config = dict(
    n_layer=17,
    d_model=448,
    n_head=7,
    norm_eps=1e-05,
    rope_base=10000.0,
    bias='qkv',
    parallel_block=False,
    lr_head=0.00825,
    warmup_steps=26,
    schedule='wsd',
    seq_len=1024,
    doc_mask=False,
    dataset='wikipedia_en',
)
MLP neurons of a small language model. Each row is named by its layer, matrix (gate and up: input weights; down: output weights) and neuron, and shows model dimensions 256-351. Each number is 128 + 24 x the weight over its row's rms, rounded and kept within 0 to 255. Numbers have three digits each. A neuron's up and down rows have the sign that makes its largest values positive.
After each neuron's rows, "raises" lists the tokens whose logits its output raises most directly, leaving later layers aside.

L12.gate195:130169117153156185127108135124143152105165141098090136127116120156124120160144086133166130114142138141083113110123094157145137113122119121174146143130155135124122158165182104114173151099116086105126117131159130129113181114145155094149128084157108192130134107148103092139128092121103123175
L12.up195:101129159128167185151179151145135133154137112150127113103126131124075137129121123097126146148127145130056121090175128121132109124115118144188107135130123076144131123134162121095149099126154168099155137134150115103106159098113112169120148140172132160097162131146098103114136101132113122129
L12.down195:110133112153106084133099169155100091124180134107094140166126140101137151079132148163133149161128139092134133114109110126134124137069139137129121114107094084099133128142130155134124155137130136099150126189130115120127107108119116114116140133122120134108145124132137120108117147201135130127
raises: ".", "ories", "ict", "omp", "amp"

L14.gate538:065093136124165109133090088124141131095147113145117159123118155123141097158142136109150169141101110109148124137118081183123137172112137095128114150105099114151122150116152109109106120130127130122151068125179168138133154089114107090164106112102151146153094148144076148129138164078105138143
L14.up538:108109121111126160137110129119122092113125132118145149121092100082134125137129169154123169123087148111123126148119139142083124126115129093095197154114134166129120112089115097130127136132128135110171153169123178116137151131157160076169107126111133114128107132125156121131108169149122152156
L14.down538:148144154141127105136137138108143157146120132139095146097101122141096144085113126123130122112099136152144127126126109137114097134160099093180138112144164168139061107120121065139117110090130133119085133139143066093145111135124149068127110127158120133132121117117166096146130158142115106160
raises: "an", "a", "ans", "ous", "ously"

L8.gate248:151133147153157162106135122141121068115086134091092161163118104122087100127162085108161092134119137112161134126149131084131109116097134099100126165127121154136110129123114140137112145156092121098150167085091138125110157106137160132124119095134071140124133133129101120118129145143132123104
L8.up248:178143103145143150100139130197120153122144104114091110134168163119154097106135104075125128141095117123142099134143155101162136138099162109041164100123133143100110109085135120152110133166120122108141103151134108135147162125066172155118159140185096154135125132139155118137137112134137154115
L8.down248:149147153112131153153112113103151096094128136142145121138156146129114106128124092177064117161110130122113121137149110145161090131083148108133171161120123098084105141123139125119112119152068151096125127121105127144130151144163133119128143165103095143106126125101116182132140102100121128121
raises: " neighborhood", " near", " village", " town", " settlement"

L8.gate339:145130156104124143111119146179114116140146117117111105113126126096084124091118132135130163140095158078111151117097143119156119134097107127169106110139142147146093127101156133123158111136144110125123137113086120134074163154127103137091125112133119110107092099120105153122141107132118134084
L8.up339:122166128115087110102138143123142095113140149157124104093117131101180092112120108154102155166126076109116145093129149149068093148115132144109093087101139122148120196105125136151144145121111159136186159162129114112179130140138139105132138124165123110139073133130151142131093163131175134138
L8.down339:166167122130122134155155124123093136150174146114109121129161145109143107121133127132074152167098118122131134129074125110126084116122101104149118109109166115129099158071186094144111076092130143136153150167133107124121147110102129174126108086143112128103098103148086099143101112080095100157
raises: " November", " April", " July", " October", " June"

L9.gate749:161123118109112121113114159131141135139149137148156163148127107136152133103131142098113135133159113135154097101087109184106076099127123140131140138120134167205100085099101140125140145124153120150132135154139152161136127115157139116085142111116105137088125159133120136134159182129165113137
L9.up749:116117113104120162133144162112169161085169144161137152138121088143147120124141171125139124104132160137095162126139117137108136109136120145115157162129139153144111106134147146112115130148070167116088137158140128096148102117129156122158115122174173146147112159133146082099093132112098078121
L9.down749:169145161108114136146141115142159178112182155170146120140113072112130143112116136101128134123163102127120100127134113118157118091116106109141125132119109122104131095084096112090150134133089148170103134174127130109111135112106131127115088131137163127142176138136133166112095132116148135135
raises: "athi", "ath", "eting", "ear", "iter"

L12.gate845:120123105118168089133149136105134126131116127134096128130102128165086119124121173139170102121102162135155120110121109146130134100108121145111120125130124143156149111129100099137150171160160159113102116131130139145111124118148126154138155186112131178154162116134143085162148085154122152080
L12.up845:139144113159140131137171082135122161134112141122116157110119128163131128153102154100109102114095136119171113140157146134122150121104144125136100152121112141133122092175110121105158099142156138097081128189102120100104137133111127090135153140148158137138183105106113106195111116120109117168
L12.down845:139120091148124093146152095084119133121125113108160145157103153143124153114170127092150122096116169112132158113131166161155147111117132131071128120139092140140115124114080115155154175113133127098116134102104147146115125137164149167123185118116132144141173153126144154130125129146133124077
raises: " priest", "rist", "ngel", " Jesus", " minister"

L13.gate426:143108107168104162100104124151150133129129166090077140066103122108108154098101123134141135117128106135141140156137114125118106130137086125160102113078137109106124118119102143143110110155141112178119161160134123115116122161113148137138116080151142066111122103175150170117120161144106151129
L13.up426:132133117157125132139137150167153149155192127164149105135145144106131136107148119119126153092147148106117089153102129109109045138130111143145099128098123121173135171092136142173134130146163143110135140148142128127080088084121165110137127126144109139135119104129144132084123143135128102083
L13.down426:132095135168152104222176156112125099114186149143143123115130107125109148106136144107087142160094157097147179113104104099118153111089102145138083171153086101088120137103134149139104114157099127160160119108128127096108116156098154127167136085146156103098147173151102067123094176115093063175
raises: " August", " July", " January", " November", " February"

L12.gate287:149140092145105097129122118117188139119118111115113136122124161143112166146154143143158149108107108154130119148119162090099127108119122106105146139093106122176103130115137148120117107173122140109092119104154151118129137103113154151126137096155144166119154117135125139176138129145116136145
L12.up287:148117126140080111099136109129182106105149169125088116114097171137147121117131137112115149136180115163130126107147123094123089126165114152108070137130126130142127163104103115157172102123130108122150121136138146159135139071169107127139138167141169133121135107131174154104123189144164113145
L12.down287:147161129162128133080139121106167146119128115140112088114107124102122155141167143179146146153116139134136112113110131129089114115152068157175134162121113103125170131115164126143112114142152147144122140130130167104188102115104152153153085153115143143130124178097173150084165134099117106125
raises: " June", " September", " April", " July", " February"